Part of a small language model's weights: width 160.
MLP neurons of a small language model. Each row is named by its layer, matrix (down: output weights) and neuron, and shows model dimensions 96-159. Each number is 128 + 32 x the weight over its row's rms, rounded and kept within 0 to 255.
After each neuron's rows, "raises" lists the tokens whose logits its output raises most directly, leaving later layers aside.

L4.down480 [ 87  99 125 101 139 136  32 104 112 114  53 170 154 108 132 152 142 161 126 132 134 121 153 123 167 136 192 126 208 129  93 166  86 117 130  62 102 131 141 108  99 149 121  61  92 133 112 136 173 104 186 116 132 149  53 117 157 148 127 128 110  93 134 183]
raises: " during", " at", " on", " around", " when"

L6.down434 [120 166 195 136 188 106 175  87 135 143 127 159 148 123 121 125 212 186 100  90  94 156 156 129 117 124 142 104 143  71 108 163  95 158 119  98 132 109 108 167 135 181 183 114 175 127 138 151 124 101  81 142  95 173  99 123 136 129  68  85 145 140 129 112]
raises: "ability", "ational", "Personal", "ations", "able"

L2.down50 [125 117 161 148 145  98 140 108 170 175 120 142  50 130  82 101 107 114 169 152 101  82 101 160  98 110 162 215 180 139 140 102 153 177  98 112 132 183 126 148 158 204 165 135 146 141  71 161  88  69  63 114 138 114 164 118 112 155 127 126 111 114 106 100]
raises: "ivals", "idden", "orship", "ively", "oring"

L5.down80 [109  97 120 154 109 144 136 170 134 123  97  93 134  83 126 110 156 166 147 180 119 114 189 114 172 145 143 121 134 155 128 139  78 103 145 173 189  53 154  85 162 121 175 136  45 102 100 133 157  22 145 120 154 125 152 132  81  79 146 150 109  90 175 133]
raises: "ful", "fielder", "itude", "elling", "fully"

L6.down276 [ 75 118 119 173 143 112 161  97 181 150 116 109 157 175  94 193 177 111  95 104 165 100 178 114 125 114 133 200 169 160 102 153 187 148 126 150 154  97 218 139 128 139 127 136 117  93  97 119 120 101 171 137 136 129 115 161  96 100 117 103 193  85 124  12]
raises: "ingly", "ures", "hood", "ery", "uring"

L6.down382 [183  86 126  83 136 114 187 167 162 114 101 137 116 160 101 115  97 128 149 175  90 105 174 133  83 106 139 143 200 110  96 115 108 113 133  82 130 156 171 124 141 173 158 126  81 145 132  96 107 146 169 153 166 158 154 109 129 165  96 126 135 121 138  75]
raises: "ify", "used", "ified", "ern", "tic"

L2.down183 [137 105 134  89 107 180  86  81 178 193 190  52 140 133  90 111 164 100  72 173  99 140 120 176 154  96 150 156 104  73 111  74 116 167 130 136 119 137 141 147 152 153  98 177 141  87  98 147 107 151  84 189 154 118 126 113  60 164  95  93 160 138 123 122]
raises: "onomy", "ural", "ological", "ular", "orial"

L2.down24 [136 121 108 177 135 165 162 166 133 126 121 188 160 160 127 151 145 103 169 143 143 121 155 102 105 118 145 177 120 126 139 129 142 159 102 152 180  97  67  28 128 118 112 165 151 156  91  92 120 133  81  79  59 115 106 133 138 138 122 119 149 146 152 117]
raises: "ife", "gow", "ewhere", "Species", "rahim"

L5.down437 [131 122 160 115  39  96  86 146 200 108 152  84 164 116 137 129 193  78 174 125  90 118 180 158 119 117  87  62 167 107 166 154 141 120  83 133  79  86  84 123 154 183 109 121 111  71 139  99 110 133 133 165 181 172  95 136 146 118  80 145 155 139 140 151]
raises: "e", "ez", "es", "aking", "ei"

L6.down161 [ 67 144 155 101  78 137 120 178 149 133  67 114 115 111 162 121 142 134 157 114 119  79  98  87 146 127 168  87 138 116 143 175 132 128 170 126  88 185 180 125 167 102 138  93 151 129 141 139 135  92 141 123 123 130 105 120 180 148 138 109  51 159 112 157]
raises: " ===", " |", " and", "ept", " ("

L4.down584 [187 136  55 145 118 140 166  74 169 128  77 127  94 127 183  82 180 129 172 151 130  98 172 153 140 110 116  74 153 131 144  99 153 113 108  91 134 140 122 103 179 119 118 131 117  97  92 129  76  89 115 152 111  81 156 119  64 165  76 158 119 157 120 107]
raises: "erate", "ensive", "emor", "standing", "rec"

L2.down168 [ 97 135  64 147 167  91 162 128 146  90 109 172 191 120 112 123  85 118 121 127  88 125 151 118 169  95 132 189 164 157 125 172  97 119 134  94 107 143  87  88 103 168 126 137 136 148  94 124 204 100 121 177 138 130 129 106 129  79 191 123 176 119 119  79]
raises: "fully", "ful", "cher", "chers", "ment"

L6.down153 [112  75 130 142 181  87 152 137 177  97  96 131 117 120 146 128 149 136 134 142 131 165 165  88 174 186 114 119 103 165 104 133 187 161 157 190  98 141  96  98 105 145  90 106 120 147 122 172 124 132 117 135 122 167 151 204 160 100 120 122  99  99 140  99]
raises: "case", "ms", "mb", "nd", "rics"

L6.down127 [ 93 132 150 142 170 126 149 126 170 135 118 134  72 138 143 113 128 140 196  90 133  92 115 150  89 137 131 118 116 134 128 113 183  85 158 235 105 128 145 175 160 113 136  86 160  80 102 158  98 130 136 177 119  90  79 110  79 128 120 145 155 157 139 129]
raises: "ally", "hed", "her", "ed", "book"

L4.down4 [165 108 165 134 133 109 163 150 119 165 152 160 117 169 127 152  96 152 130 144 118 158 156 122 106 103 163 100  93 101 126 119 167 158  65 182 155 134  98 132  99 116 114 115 110 160  91 184  67 105 142 136  91 108  93  97 147 124 133 121 100 144 155 121]
raises: "ify", "ulate", " its", " their", "ince"

L6.down98 [125 143 124 152 106 150  92 115  94 165 152 167 110 146 140  97 132 145 153 123 107 141 140  75  97 137 186 117  95 111  83 155 154 195  42 156 140 140  87 175 128 129 103 157  86 151 127 129 115 109 132 101  80  93 104 146 173 175 178  72 119 107 127 168]
raises: "ify", " their", " its", " guilty", " his"

L5.down629 [133 135 130 135  88 114 121 167  80 133 169  65 110 165  84  81 208 118  98 193 109 121 103 150 201 158 161 106 142 116 120 124 152 196  80 158 122  94 103 167  98 148 118 137 157 136 107 120  86 161 167 103 146 150 167 144 155 167 137 159  96  87 112 109]
raises: "ł", "ces", "ilities", "rics", "mb"

L4.down123 [ 94 191  80  91 188  82 175 117 152 132 108 113 187 126 114 127 159 160 178 127  83 156 146  98 115 147 108 129  77 123 159 125 111 160  98 157 129 116 190 152  87 151 122 116  99 163  98 148 134 112 111 102 121  70 129 100 119 124  98  86 138 143 184 111]
raises: "out", "ers", "ered", "eh", "arked"

L5.down146 [ 89 118 164 117  93  97 171 108 143 132 114 152  35 145 141 109 159 103 128 108  94 128 171 122  59  81  63 159 103 117  41  96 161 135 111 133 203 105 155 174  93  65 139 134 157 113 165  86 113 162  88 148 155 158 143 108 117 135 143 139 109 148 163  84]
raises: "ize", "ise", "ically", "ulate", "ify"

L2.down507 [ 87 197 136 140 167 120 141 136 145 117 158 148 141 127 187 123 128 149  58 101 160 155 165 132 122  84 100 113 103 126 107 150 120 131 171 141 164  97  81 137 164 143 158 161 120 108  97  84 133 129 151 175 148 132  90 119 102 136 170  94  96 134 139 152]
raises: " have", " provide", " serve", " appear", " create"

L6.down507 [ 49 129 165  62 147 140 152 101 158 174 166 179 141 151 118 116 142 121  72 136 142 169 122 107  94 122  56 190 115 105 143  94 117 145 106 120 111 123 132 129 129  82 116  90 148  92 196 128 185 105 133 126 108  71 133 161  83 129 121 117 157  69 144 121]
raises: "ingly", "ancy", "ue", "ously", "able"

L2.down148 [130  90 140 125 113 176 129 167 107 126 104 125 137 117 115 115 139 202 124 131 127 123 158 139 165 201  91 127 105 102 126 137 108 139 132 105 104  71 157 139 123  83 140 139 101 116  87 167  87 112  72 119 170 152 171 143 132  89 101 144 111 164 131 173]
raises: "ieg", "useum", "ür", "ren", "ß"

L2.down151 [142 202 126 195 101 166 100 124 114 183 126  90 135 125  95  82  90 162 130 118 150 143 128 147 133 100 106 155 147 161  89 130 112  71 197 118 160 129 152 135 122 181 150 161 128 168 127 127 141 110 108 127  72 121 168 178 121  83 112 134 105 118 127 158]
raises: "ct", "ty", "|---|---|---|---|---|", "pes", " females"